config.toml
n_kv_head = 1
rope_fraction = 1.0
qk_norm = true
attn_scale = 0.125
tie_embeddings = false
init_std_o = 0.0
beta1 = 0.9
grad_clip = 0.5
decay_shape = "sqrt"
final_lr_fraction = 0.1
batch_tokens = 16384
train_tokens = 159700000
MLP neurons of a small language model. Each row is named by its layer, matrix (gate and up: input weights; down: output weights) and neuron, and shows model dimensions 16-207. Each number is 128 + 24 x the weight over its row's rms, rounded and kept within 0 to 255. Numbers have three digits each. A neuron's up and down rows have the sign that makes its largest values positive.
Before each neuron's rows, "fires before" lists the tokens most often just after its 100 highest values on Wikipedia text that the model never trained on; "fires after" lists the tokens most often just before its 100 highest values on Wikipedia text that the model never trained on. A number after a token or word is its count.

fires before: "\n" 48, "\n\n" 16, ":" 4
fires after: "=" 40, " =" 21, " Species" 5, " RC" 4
L7.gate284:111138143150153130128178120152136113135086150141123129127176152149158150111115196145147159156135154114127113156147091135159107102087107106096121105162093166126145111181115136111136094154131136143133127078148097143102124157163125064135171111127125152123121117109153122174105135079096092113161161170137118143102111113152122138123156113139114125097173139142106177127079155112111155130127120124159149139188099119155128162125128133135175116139188108135110082161134115131098123138151172133114125089149157106136139162103146124132157147122174116157114121133121137119160099090096157119
L7.up284:149136160088145142126117149140125101117131143101138146126159127120101123151122109101172131153171114140104148118115124148126120110097129088131121130132114127121113119114162140125134126108097153171160116117151150107164133162148121146108081142135136107114106156128095115115143119121174123143115143111165142094123148206085110114104114182115133105105094139135126128101062092092122127130142144136186117113134087198136151119135120133133168080153142160161136139159160112166125122145084093122104157093138166143115145143123130152116099146130126123091127122135136070155131101102169107113
L7.down284:141128141137153164102085082111113125184124149089107128157093138131150117144145094104114126141136158137115139161116108134131133154091132071146124123103156108092100109135092127122157156098136132199141169148143118170115115142171131151099122126105138131149160139154118141150137147158139076147101143137133108098131171161116114108128110143166090122141145115130122102152089112107158126128167118162160165110097115131091122124137089103169102135161123158100134137151132129124152159154096095116130128118147159111129159128144132123160140136176147145094152087145120125118117139154138101132

fires before: "=" 51, " =" 14, "\n" 11, " and" 9, "ion" 7
fires after: "=" 29, "Early" 7, "Personal" 6, " and" 6, "Rec" 6
L12.gate51:126111151125127145155095126138130123122120134138143090124143152186140143117116177151110120130137095128102171161110130124179139137083125143125141122113144126128144085133107114097136103149107133095099108131150147129127148181153095142124162138091134154130172098129163116142134088139101101119110098110107130212106098102091072152162111126106143134117143103138122151128092132134160115122064137112124117112155145134151174126101119131121143090099123101159134118136113091148106114116097165115174084138173095141182125133102133123110095169112155175113111122131115108165130130116136127110
L12.up51:126118118134174158104109118133127099075151119147093107095130107141112101133112106094154188113153091138134121123105169147164129134111134105126113123120135151093103114145131167128147103141157152103150117169129096146183097170151137130123141123111131086098113140137131126109134130115143111119155171130116072142118137110104162124147129100164144146098148099126131108146108102145111126171135118143174095137125098116132142116104124114107187169166113155101144095134125125082129151117097109080094088140133154123134130157126140134097103125187126113123164117139157103141148108142161125164
L12.down51:135114152127109154138157175118142105152154086122134129137116129119119148131138113135153169158131077155113171146156136116116115105139131159112139125132121118150154164137089137161103131110100191129155144131137124133129095103143135126118129082113115084112128087131123176112065158122102145157104097108125088079158147112118100131127127147128157119112116117131099138145142101185096105122105112123150131108111144110161085122144122087103129110094075128135132138105136128120147114101123091134137167116170142134090123149120131146127133105087110104092105116131092104115114140177158138116

fires before: "=" 80
fires after: "\n\n" 45, "\n" 17, "," 4
L2.gate183:156131107100138099123147129112104176085125157132090093142110112139108134128141156117109128136121128137149125161123112150118119122107125128167098144178095143109163124147135103135120127120128166117150107140136177171120184129127123116144162125133082080101107120148165188132115164113171102120131153105126144110126079113139157086133171117146157123125158137153107097115133151127125116143150091129178093117152109154171130126146183105125092100120130069140138143120131091121117130143141131088179206163125111136116141098167190125106117121167086109125101121111150131103126140129135122120
L2.up183:145118126110119142147134124156137116149177111167138124120111130083125105135111074157135127158121091139145194112093130136126139130134150110143158107116161114134132135085143105136106115128146123131111159118089170103131117127138146120132100122102129148098133101142130114092070118121128112212121114118162127117165193142137132113102115177094155074142088101151084132148120182133122108110124136128113109121098085096152120128132111168101134153127093114121099148126117114127096135084155144146155135145109132176121139141105173122135085097145119138148177153140123142118137158145130106117
L2.down183:113111112133117117118130139160137126156116131132127079112165165145151131161124122075126149164138165104122127154144149164150148158092153163182122101123106162127101094088165111116131159126117159149162126122139104146093106104147130143119115125113147149108136152107078102137140116102089184152103103150163117157107126143139132098140120135121082150098155140116169169107110158092139123122113144111126125106107115152170107093147146143099122118137070127117142088162157148141153136126139160139090171150130143089089151145140111175159127100105125131092126137130141127110118208142144154108

fires before: "\n" 59, "\n\n" 22, "=" 6, "bl" 6
fires after: "=" 58, " =" 27, " pos" 6
L8.gate30:120123142120140144118109086160125138154162139099167120138153133093107138120097158135150093142158151146088103127151059134104076122136133129108139102115098112126115138135117077113137096102094112118139127127100144122124115094133126120173128045109139148154144125089127137142133130118112088165153129150105131136113081073148132139098140102111140136094114162080117084140123161129144103114111129135102102110118166133106122126095094111102152140124134155141126092137149093126122118143125152147125182154147128086110153149151146110177163168141130134121119099140099141131131132099151164136
L8.up30:179111146074092094185127095100126121129084126170125140142131197128119129126145130126151131109079097133113119111156118129134113120111093131137150161149089166144116183124099163141123128142127122139128103143125141128126135116129101160113147165138159154107131106175133128078096100079157093129115159116126166123130152149087123169080095113114185139127143095114128128132108122099092151114108123129122105149144128154110133120127063130088144112137145117145135145138118164130108122151106105163137118116112129152137118115116166147117164140147140093158119087118110122132112101114117100153
L8.down30:079136165120144126129131121129148137107112131137162184157121125132120127129159148138119161164110137180155136178101110132148098104075129094143149106119143105165131194095126128119107158123160184116133143099086157151090126146175116124136156111134139117128124117133090127147093110130134116188128143133076093074125154086105147110117123136126137122107103119098109126131112122113108147147120129173141094132084115099082156137074102157145139129090161128140116097130131138119122122155130117114110159111139122090155155139119143100106139130142164154105135099095094135138114144087109138110

fires before: "=" 89
fires after: "\n\n" 89, " da" 4
L3.gate446:158147114129166140091100086177138134112120096159104108144140112135117086130100137123145105101153132152132106137099109153118151127130147150121094131111150175126144130145126108090130132160124151139162120139182136130089140118134117146141116135127086153087114110177118156088116174119124127103125082087110173153152110138139077114135124113138066137119146049107133126095120114126171126109114134107136127156129122143129105105131118133104127112153150157145112135127088105154121138110159110162188138127133119137128102159146159069087117150191089136101124133144150152126142152071132123156
L3.up446:142120125165127134115114130129124122162111099130204139139134118130132123082130122092116152092119071121186106107145099106115157103134087155148113127116161146131165145107115148118139174114151147145127152120164162111156156128090164109110137093109110083087096120143111119135115139142187144153146116103166123155128133126120081146147098114131120127128091149083145115122147145123109180106115138127129131127136144126132061155109127095121154098113120157117167121094134144147111138152127090109131142125128131133103117144126142134138069123126173159116181139061144079130102171097126121179
L3.down446:136114141115108132115196161131143128162127159100138163111106103125136118087138157170105178085102085144104140171122124127121112131159127132175116162114145133141139124111115141133136093144080140139096107139081145131125117078129165128117143145111146102126145116086143106121141113101155152111101104163153111130112146105179163095112104134110133116139133132111148130147169133095104169136119148134134114142129134108110098116119124130147140109136141116134167072122152153125106159123116072121044142178117069151128116139113127142121100055068153098109135178137133118106103125145131087135

fires before: "\n" 59, "\n\n" 29, "=" 7
fires after: "=" 67, " =" 14, " —" 6, "  " 4
L11.gate311:147137128116128118139134096141116103138111155130150136125186140174125204075135115103116130153124119160156178156132110144154144147149116108059115132152096136077124096125099104156092112122131142156136125096123148133147121151071111136135128148130126117115122090131135143151095135124148102176145110154160113151159117107088112139140181086143086095103087161131109109107087122150116158123159132147112125125100094166114132129131121089143129112119156123129125124183081123128103121132183168157119146065125140129119154170106129169112127140093139144142125114166160140140148139113119143164
L11.up311:162122127081128143134149125098119103131130142130110119159143145135070143118136099132111139173131085101097136124134116075138120098133110114113168100143168122129160103117121073129125146122196140113128091125103153095124166156076103135120126092130106105093162122154149138102134150147127090153148088136163155101163139115156116126140130137123116101135161068118058133152110120120132116124105139112106125103104126133126121189096100127115176119142136105109095101145115105106105171111121152125096128124144112115112120176064142151106147131100146136100141121107110089128130130070135126113
L11.down311:148125113144147118095125163131156126124113146122176125134122111133114165135091131121117123153096082119161143096088096178113144150112128103120132121127128106133152140139130130177085172139136124135124120108128153133128136166124143106118170145094101143097130118108120166121120130115127145109144173124110149098117132094137136128104145120185146121122126089126095095117156139133130127131173017152130098142070137129090118101103142101088102079142140106123118090149125107179116121133098079116139141149141116133173151151086140167121122113131134135115135118103110141110160139158115192143

fires before: "\n" 44, "=" 34, "\n\n" 20
fires after: "=" 83, " =" 17
L3.gate214:137092166129142152146091070179144128106121147157134107096134143151096117091128127154165118167108144141116166132148081096133124110085144110081123100068099138106138172170142092127102122121153127132163134092120132101086118108156121140160114083125114133137120099123174117136077144090165093127145116163130115082146123121106137101116150136092140105163136093103105106153107130150146127139151132149110100150101116190081094122125092096130096134122142145149152114113115142160099134107145134141109101131108140112151124153148130132134125128159176109129140120137122095132123139141099152159
L3.up214:114101123093140157149111124087131120131112124111138122127148136165127159171133129137166167161133098124068110123154112150134109099126100078147136137187144132119095113140119142157105122111151078158110142137168144138150132123129168106128150172111105170092134151113113132102098078125129108175105093099158156110140124127106111137149137122142124116145143105181130135157084164117142163162104158130128138105108124131124157147115110134132129136135096104139124131149143153116129123112153089174109115100117178132143143080111149085132120118104135140125130102136138123107077121141093138181
L3.down214:134104116071134152146114117152139114193086163126178119174131166118117142113109127150133131093170127140146110114136075147144121138139135095107120114119140097151127130161126133117102149087080148103141144164130118139133129125179118113101139131106106165105143142107172131080093154135146078142159128120159151108094153119131168164096113086113146148139144118144135124112167137145132117136119055116140120147108131183091153117072120109147126130152111145139120115124156114116132170153146089125128154120076138129171111126106098098133143127135136091118142159117136142131124129110081122149

fires before: "=" 77
fires after: "=" 29, " =" 23, "Career" 6, "Biography" 4
L11.gate567:147074120158129119108163097157128141142151167135109091102122128097141150107133169165123158125123132083117119162139131133125135148047153110118109128138132101123145130194143168137119129125127153143124106107128146101120108134122102123116119108123129067122129079133132133121139173137129120127138137083128154128128120194103136189098140148159140087060134132109127095111116117137171128099153112178154114109121111169144136213127101096118121155123146141101132139097122076144126093118122125126122120120154141123122145141119123157122118178085156149145174132123093102155149125119144131131
L11.up567:177154144103152153105141131160120134126113088131158128120176157140149110123143120153159137114113137095102155110113077139124119080086151133116147134112094144119120154124199141157100112144152103110159110104154151107136121141160095086145108122112115123141112132110124134116143155095155129148145107161193146127103159130134112093126139091092139106153128109152099128135118115135105143137094156158131111171160079161107072137163129143130121143165138145122166121123167178132149164133092096155064142107148147123121111145153143173168112128138147111125129127137143186144119113108103130151
L11.down567:092139119165132142149156110092102155150113121101180114143141159108150073115107118134114084121136154175114121069146117117104132094145129096112147147147164113093155171098172127173122159167145110153150105104148136152141095077110116115115126158115125095153114151121167141128112099110109130125140124131164145155128161127115126117113125060080129124120137127123121138127147137125092148164139172125148126120092092091151133108117112126130107099130078104127102118167153109153101145108137119111141115116120156104132103188143125162152153071161138150103161065149117142167104115122121155109

fires before: "=" 99
fires after: "\n\n" 99
L11.gate25:140134121117119073104126104144127134161127156127114132130119148148060163128108126119130110128127104157127142116112129127100104127109128166120159120134169125131167124170158094157119117108150155140184080128155188112084157134104132133152157095124118087124160120121135154091135145191145160179159107109154158124099109069111111142121132121168131125083099124144130095138150143120134131103142123160133127108142125143149093142150145117088099109131127107144129106106105124135099126133145131164107134150129113133111122140071153075125146076133133165109112143142068112144150123163137129122
L11.up25:115120134128125113157170134153098119122119144131102138154133140174112174104114087101149149123145132141154143147138143099176106112126137119093124094134135128147130149158087069130103112119141158125120106163116152143138110157078142104130158145125092163103148121142153155121122178147096111192167127129132126198123109078117082164121075094180127124090140095107099112142135100126156167098120112119133138127133133150132124150141096128137115144138140111107135141131133100113125144097164126135128159081130107104114148130070158085104185153108132133111097122160125104154131109136117091147
L11.down25:109125115161160111097114098142137137112121127123105141157139139139115156098106114142152125138112124146138134065119149138121147127096141157116128110119173132140178110164142104122129095102157113113183108134173126096089121123126144129163180064096135126146155111123111144135138146177144117164124114111094145118099077122128112151103143144132142094085118139131129090144124116139154137107122138105130146142135122073123147144136157122116101139132141124127121122131145098139094088115140030107111089108156118141125147109106141095097147103121106116119140139137095144156104148160125165121

fires before: "=" 71, "d" 4
fires after: "\n\n" 70, " f" 4, " to" 4
L8.gate268:162108180127138115109124108129119135144137160174133086098115140133141143128122153174163145145076168093091189161119117123107119138089152135103151138147130140097163131103166129093166175166105178153168132129195134091093170130115112146134148129127138133134131118130143157155123120108171124087106128143150141135121124141112079116114104108101094114134136117100132136126087182143181145148124166124098153125151113161123106139132114168133128125134114119143134122124142143132119121134111126167139126144124143103125134153133131110102114129176169130113154098100124095117110181095085111121
L8.up268:156159080117080104132162109111176129135106151151163144105118128123132097106141114151121119092144144135109074133105132133134130136130084134114135111126137144197158160098135089114138142108164126132197105156111145126104120123104070117096211120107109107093110138151151117109125126131148105144129142132143127184132111184127119171106143089122143143115133118126152137127139129092144152126140112139077129096161135168196094123154134140123126147126105167118162134140134148150148143166131108141157169135128160133116160120165108131121111131119147128120166143110124108129146149140100107130
L8.down268:132177135113096100134146161146151162104122146163174148152131138113115107074133078187126138132131117136129149179127120126149140132120106139146109097136156142177129101095113129163154141080189172127159105158077143154116135158156105123137113139129115122136077141139144141126111127172136093147100126168110101149152144162160150179115161100142145142118177165130111137145101112123134151113138136108142128131111184136176124144111139129086115158120162108143116134180099133118117179126127110145102170162131145152076131157147171112164139130125130122113146128140109147097149100159095090132

fires before: "\n" 71, "\n\n" 17
fires after: "=" 67, " =" 20, ")" 6
L13.gate451:080116133141135138131080131166165149113116132089122139155129160111116129088133129121125111159150115138150106111137139087183119075119145150156135129137089145123123115170123117123147122094142189104176115167139139116128155146117094089146114133088133125117159109092101138139108137167117120149171125141125153130153121092116066131074145164159123143093134138123139119150130127138114147107084089162127134107160125071143162178157137134082135105130168112124124127092106136142087117100131126134108159110157116095103134162110151078136109134090094121133165136140097107120133134144178162132
L13.up451:084099136105120127140100142177152144108102105113100163135130171126129159128165154110124117185164132164140135095115143091171129045119110146143117136140137121123112123164141106127153138131167149110121091149118166140106119151113100135150139127122129106115172104107120138123076137167117157187140120106116138118169102104114077108111149160158086132088118093119130119145125155148137154115094072131137139111150142104123125176143148111084144129118166137132133089135107120154084111112122125118124149113167112106117157170115153097113142135087131119113153163148110120148133150176124151113
L13.down451:107112108119130121138128112179140125139145126110110119127126116133130127101126135134161134141128123128133118000116133132141123129150135135164099122129116107131142123130114113099145125105148137119154127130130122116133125162114151110132127119125131132137128126125132113141147131132143103134185117125119140127143131124120136144138124114164160101117116115116131113125150131140125109135118000155143125128141118122126136120125134116110134130113153135125110137124129116133127114155123000124119136135134152122133137121137139117122134223118125129125124127161108138125131146112133164124

fires before: "=" 44, "The" 15, "B" 4
fires after: "." 90
L13.gate84:122112132160142143129140139159140124141131130095142111118109136118145144131143166137111128185169143121117130137117138130150139138136117110124136081126128131122133112105110147074120152083138149121159108144131117158128128155081166139147143098131103145106114092107145130176103164141138110141101131121101146163107095079113120155107131117141136135128177140122162133145142112140160088156109108132060152123122098102135095140143131115076162118129123142144121133128168114151149084108113125143149131120127098112189136102134192109089134179101162130094136136142170133168126170158118171137
L13.up84:131110089169157145123106154120080136156168165172141115157117163131109102135168114153162134123130102114141130128082127133133126117133123085109115071140101102165166123170097113123119130101141126126124165205113124101137112139140117138113160108095065111136146142132136177128118164153132081138120078115132141101163100130153131137109114112157073107109155059094112087139139128137134119142131094100115111136090121113173151149124109102100151113111105145116111133099140098113159104110122135127157118120133123151153136123088154079106131146137134088126132146136144121098144154118136140101
L13.down84:135148132109126113120140128165136115146124134100115137103124117140111120114136122127148120124143107126136133125121142134145123133119136138144131138119133101113112119126119125117107135138127125155145112116138156129134140121096123137137132146118110101135121134123141158120139105103121149143060117123135149106149123125125117143132133121209117119137136136107133147099126124118121100135123000136137128103144152108135123134123115125124133104119118143170115107118120110125136081139116024135127121117128157130158104127116152138123136233134117112131138122148141119137115105139139131096

fires before: "=" 100
fires after: "\n\n" 90, "\n" 6
L8.gate214:142078152149138106106125141138112158147109144171151111133088153113138144125124110161141112149100108103151146115120170110101153163138127091142133109148108136134147121155126094132112116107134115142111110087130140107068123109128146138157156114090075099121132117125125145144162150161138117141108108131156182146102144115115114088077149102109160133084138103139169113104120143152148128121135150111115150104141107131122128126134139140104078160129100121111158145106103121083136077117130130152133122188095122157149179069126197088122104120126138104135140126147129092164123144153101162135
L8.up214:143128136118106125102151118156139131115167133150137098153151148202134144119110148096109165139102164115122139160121117136125131137065156142126131137164115153129122116103128137121145114136133148112102091164096125145106189136120116158103100121138092118132128126115060099105121139152144139101119101128119047102143108156111137153136164110154115105154142106094177088157126112129144139138134099149139122146119124126070124123138096110106112110118171116142085143133105144119065129084104149148158148120191116115131106139148138180098140137134144124111120123136125122141119130126106140154
L8.down214:122141107139114082124142165178151132101141127131143177113142101105125145137116114123131074098142127117171138168132148100116160127133125129113149119135127134124117163165166123139108141132142128098124113090125150100122137113124154104119152100130093107156128124112126131106160164169114140173053130144145149129089151090131130107096140112185155133128120116174134082129128140143113095106110025105096124127095109076102115144164152125119132153119068134148125136128122111094147084122124121142121128174086131150108143079134131114136113153105122105136106133136130125160133134125144141110

fires before: "\n" 57, "\n\n" 27, " He" 5
fires after: "=" 70, " =" 8
L12.gate69:108089175123138139090127112094127118125122177139106122133136124152133119127122113149127108149175159125127102116127097147116131119117108154133136093147081099126155157134073086131083134129093185148103133131126098174137124160126144139122144137166134115138103120096113199124106158092107103156146132131083142122150134109139161129127186131128119125097132134121077125149079129112108138144172127122169096129101118114103119146155131127153119078128145141153119130135128130082124100094157161157135111108141142144159082141144174117095176134125176123130097126144103125082133113147131116172
L12.up69:124119113138157129114154154148105177156152129145180132149147133093152164160163132109149116143138105149160169116140126091107137161118126120137138089122145133172154132134152121154126131097137111110113148135093132093095120121109083141147151096080119117119145103130172125146129159149111115139120107115128133145135077106110117089155086094086151107128143061108117111147135133140125106107124135127100111153137127126098115152115127106100159145105101127160137132145164102123164139124102130153115156114117098150141081123086194161133148146131146120106118129122118155153132177119110182109
L12.down69:154140125120129121162121138125148109112116134133071147117086144152119134103121157136134137113144122121140112083173126142152125151148106115195122114127151114132145159133112113137072157143127156147111132124145145161138179167132111141133138137143116135106115133128132158123149137094089135133181087110189128094177104081095108124092135103175129112112103118124104128117095138132138125146126016110168103117120163122135133157153115105098151134117139151165142089095099108140120098119099093135136157126142124134129141142150131107115130157103119112159115138110140126091111108121097112148

fires before: "=" 90
fires after: "=" 53, " =" 31
L13.gate93:117085129133151113150169108088128101116125156119110116109137122163111175101145148130161148165109167128117136169137115118135071108108114129119108141135079155134071155113114117126154076110116172133118130109105119135116127127081119153128119171159116099119122116141128130156105175105136148144121152156127112122093122142062139128098166117164106153102188126156091160146126159115108144158157123130112128135108102090074120085100102103132099099117146151140160088119170123094095164148159164113144129105130138180153114157140113123112104137086156137147178141137123149164118124133140093140
L13.up93:135135136105127156138125107103113135134073164119132123114151097107128132095119116099149157173131068114097155146141137123127077141125128112110132119139110097143133140114117095116147123148134184119142127143184137135116144143099142133188135119165106113122111088129139139114136125138103171153124140135175093107119098138114090138101154123160089115112186122145049124092128089132112135126128124175098126089092134131089140083103092080113114127089099154133157114142149152117140128125157158142118111097130124164123161147136151142122129133111154112122167126141146142135113102142119124143
L13.down93:120091111182138136128109119157142135111144122131133091127111115112135084180118127114105109172163099147111135159091123111107169051104151112117145135115118151157121127165127118113144127096152141088127133118110121108127115109142126151101156089100110122167133110150132087117123104122120114148119139163117144145092187117196147152141139127101155127158122110161121134112126082086105152105127139150128130126100133140146098123135118150114084124131188095113139135153121118150138153157114150115102160153141129107166144116099129139124116194133127114114157124105139103148103173157177185129

fires before: "=" 61, " the" 4, "\n\n" 4
fires after: "=" 46, " =" 13, "'" 6
L11.gate575:120101111145110142152116098136152181133125142124146078113156126157126160138124161155097151120105118127160132124118112077148089114132137150143159101099104135096116141115115146134134151156134139088122122120113137152112108113113131156135179140153107153110123135107143118104124177117127098115123150090082121162136156098064132129083148116131109113130129103174115126099142141170105174135102124108113157130135075136061111141133106125124089117120173087144109111127142141070122127103143107076171132140114103123123083135111137097121100153128172114123157122151098119100161121136104113160
L11.up575:134123116107065107145114112089146119110135127133182123171141115129176100153131119151080141126172111138180110084101122125151119112110109157116153087074135108162169178105143119141152126112135108101124133134108118133145087125116126115099123140141113154117120112149139086096168114065079111110119139157115134149146143188134157123098125149143156102119129130118139136123140092073086133129122105124148108132122137122123105149085106123142119143099103171110160110087135126138086116127119121133103121127122130135084104085114113107125123160115154162120166172119128133114164072140124083149
L11.down575:152134088141120087113133180094126117117119147130085159111149135136100183137118145102126122124140173138121131175127161164129164088135127126152114124139144117147128153102113144164130056105119120120127135116109126125146136115163089139152111124140097067095170173126124147161120170116122129125135114177168112105124133154137149158112135128125167132095101128119157128109137126078152110094155062128127137152124112095201124131137103127188166145115083158128139121113149131144138126134127086144090153105133141158102150136114098145111139161126077131123103176126111153155139114122140134118

fires before: "=" 36, "The" 13, "In" 6
fires after: "." 100
L11.gate99:168072120130111146117133130138105134136135147125124140133129135147103200133135155139157113152135108112123152159130150090161127128065101131104113102110131145154125141137097156063177097125104163122130076155145147144114141153099114132181162092129103104150160098140148147175111132123091105146136115109126171133122068123113113119116153111146135107092183089069147089150065174138144120111103099131102137134137105133114130140106140111143124119148142134130154140113135107089118093134137152155151120121182100146150098115096169076096174141136124132137126135138119100132140106091128111132
L11.up99:123105126111132069085117129095106097112117109132086135176162137139117166135143153112125123092165121110147130107090177129134134139087151121120124099136144105149151125158124110108165131085125163150132103174135160186129143142111129155137157141115093063138134127142099123151142148155124141126138104128124159137126112106098092095155142107139165137090178099116133113144108124090120100148092111132117102135150128099156118116102124111135109130156131150117108135095113099144117124161121099163139132166157119100106147107069158085092116117116103111123158125160125118171120130124144117101
L11.down99:129136126113136142126157122171110096155135102128099113130125111142153125129146127129155141132146141094176135120098187116129124116100126136163143129120138139144128134124126141122151109111124141154154102158116127153109125133131134136140125136117093105153135110135139134120140120142112151145067128122113108076124117086116143107150136148188150128113131120095111155135103106139148107133111015099122132111113130106138118147132160163113150123127077182114141154054144117151108088131127001111123132133146128116125132097129136100123121209117095119104159125159100130164118142149150147110

fires before: "\n" 65, "  " 10, "\n\n" 7
fires after: "=" 31, "  " 29, " =" 8, " m" 7
L11.gate42:171111111087119145157149119157090145127109124121164122109155140142104125090096100106141123135128099104141174111132103149136125060136158110116125107114143112112131191121078121160125138197125137142097156138142102125131117124044116136122163131147104131149137127128122177162102109156087142111151089126110155087137102098123087165127155127140095123142129091112105139099120124132094146094181129137104107126089151141127144161116128146137128116164099142118126140163152121090118127124142122122120140074123140151138132189080144142108158158122172130121100113127154095125124178077153148137
L11.up42:129127156107143135101131157127138078122090116111110103133122139116111125124148103088123131100109109121119118120171120096141135126153161116104076132096144116133113159098116107178108182144123155143152141144135112132101125140114090127126139163152152114122132126184116155145095129164101109142174117101144165126128168116137139089111153128152099144112136112164092087109160127114112150105138082148145143122124108142147127187118090122133157141153109132103125094157125106092153152131122078120160172083107143139141144171105112167170165133163136115164130115144161145113108137146134156110
L11.down42:139116135165161112120116151122145118146159162104114122138098125166125110156116158130116102134141119119154144055118072108152114178168083132116137135099142096099145060131111053143125142088135140161117114120120116155124171164157171117121111127127149130139143128113119103124127130113160145082169108129121129103137127115141156131093094109133143140136137086092090129145078134094129095136144126152138159153111099140153125117127152106106087104138133137144123132110089152161176151116129122144105099117116139128173164127136081138105065111105133108132093154134086130153087144127099145112

fires before: "=" 86, "t" 4
fires after: "=" 49, " =" 24, ")" 4
L11.gate315:158152128146164094100122153164120119110164131143131125092141139109141101092107105131089160107157168117111115110121166146185119151103128117091103136124110124119126094137124093123157146139134149143138125167110074114146130144149124108112182121122128134163100126174118124137138165119136135128148112165150116131110129131143108144102142129165144107099155087098152106084122097147130105082163098159139094101127111131123134112183121106120095149142159156148154138096118132092128111099138151137152106111132126104136147116127169096115134124111162121113166181148143133168155160102097099145
L11.up315:138158101099129098151091098120123123138112106104098155109145102170135121088133118092105199145153115115100134187171152126131161130138125109123131141114160110139113144121116103165107131154144133150104139130160138189133123132144151077083159128145113149173109155117098110121128129125141146132131161135175092088176118165104153138145138125100141115146167104160119113145135127123097144159121154119150125146105132120125165121152124137184085135132129109113129090130119147120111127147173120131144179116117172077145128134127040163154104145151160128116134115124131153127121104107146122123
L11.down315:124095144120104144107140110113125091155137101122135135153141120159145151158105115165125133148127167134195120141125114125077141136117146097176171155090162133126144156123108136115132081099144115098100115128105140127107104157129114140118109162119141124117165122110138096110140121163145113130182175154136124116121150123167076118145123138058099100142104140115120114167123153093154178138092231133151141099100156162147126129104134089115131127113120132121093118111130147101113165139140173130146118149135083157119146137091135131154118075109147128177127110151123074118137154091137106115

fires before: "=" 26, "\n" 9, ":" 7, "  " 6, "\n\n" 5
fires after: "  " 30, "=" 21, "." 5, "-" 4
L11.gate496:107115097105164108141167134108149092106131140134110099098119127159127127127119141107131150133131104086119130165078133109152112109110182129112076107141140100102129114104127135130140111158156119119145115131106125147154108142114099146115169174112131133157091183122129113144146159134156096114144118152132134124119104141133134131102164153177121140093121100091101170114069145189172121128145113093136116163134112147128119145113124117114174118126161154198132137150136149161094099162080164140099143115115121118126142156121178138098159143085137144135123186152145124131138131130071124122
L11.up496:097132140133137138111156081147151104134126146117185132104141118144085134157157137098102143152106116121172133183153157131131100105120177102107146151151149057142134140124086127162122135133088154125081136090101104131160106116169121131120079163166134097108105087090148108125109123119167157151107171106152110125105133161116131110133144127143146109115067143115141161156096145122138113135134134108142104111142130125110116145095131098155122158149144097098154140135148121132099147135153134148108102124102153144125122165095105124108104148111120138146144164130178086102130070109132146132
L11.down496:134113124129099153133115082134125111122151131166139134152152115156129107099126111160124113122115095114144109053142096146127107136142137144160172152102110130125132133134132175148156097137080105127082134146125117130147118108175126085139126130135138083142173107139147057072130136130130129125154097096089125123165119136132107114144110112074111109116116152141131134149161137110117163140138206146120120166132142110091115161125142121119130129108142097092100141089118132085102142120109136109120109106147101165169124077066114112106102135153085093119143134115112106111179123149132122122

fires before: "\n" 41, "\n\n" 37, "=" 11
fires after: "=" 61, " =" 16
L13.gate263:103089139105131129185142110133165121082097116129089112136140114185131136099119099155124140138149074117095098133087131148097155145071161125118089122145088152156127111166124140126156123126135148135081142104164124121107142141102089173132128130134119166128155130142102169185125161183147100153088172135143098144133083139161118136136140121132105123140139127118136157153121152144157131116105139166103130143127102178110137130149146095117133183120129102130128148151141125111095154166168133126171133135128123173133126128128124098105115139066135112108147154134123111139086153179157133085
L13.up263:138139113149143097150160141126147109101116138136087156102144135128144118145084089114164138121201119159170114116127132145107134110127179136137120122094129127113143139096121103099077137092119146099112115124083143169055111143085129102112126124130175089105118133133130099126131109106118147138111142112153130110145125142135129130085121158118160104133112111101108133167142104130133107061142131135136106126070096121143117121172100147126149152113116106130126102112088104129112129107150111154103106150142138140111127107059117117121120114141084124154143175092122112123149078158130099148
L13.down263:130157126145108133115130131148142136139153147133157135092151144116165142145114149163125158121137151173099154078105115125131128112108088123109141128130127103125157123128147111141039111132103130130126121118123125092155104161123144095113112147175146144086129090122129131113081119138128127142126134139160106102150165100146113124144115115148153126152113101148084152125132097135092138141121145114144184122135115141131109120098095112112159129128110113164094109135071133133126082096170119140123139144097099073187138100096132123147116107091169119114099103056133161088159138119121108108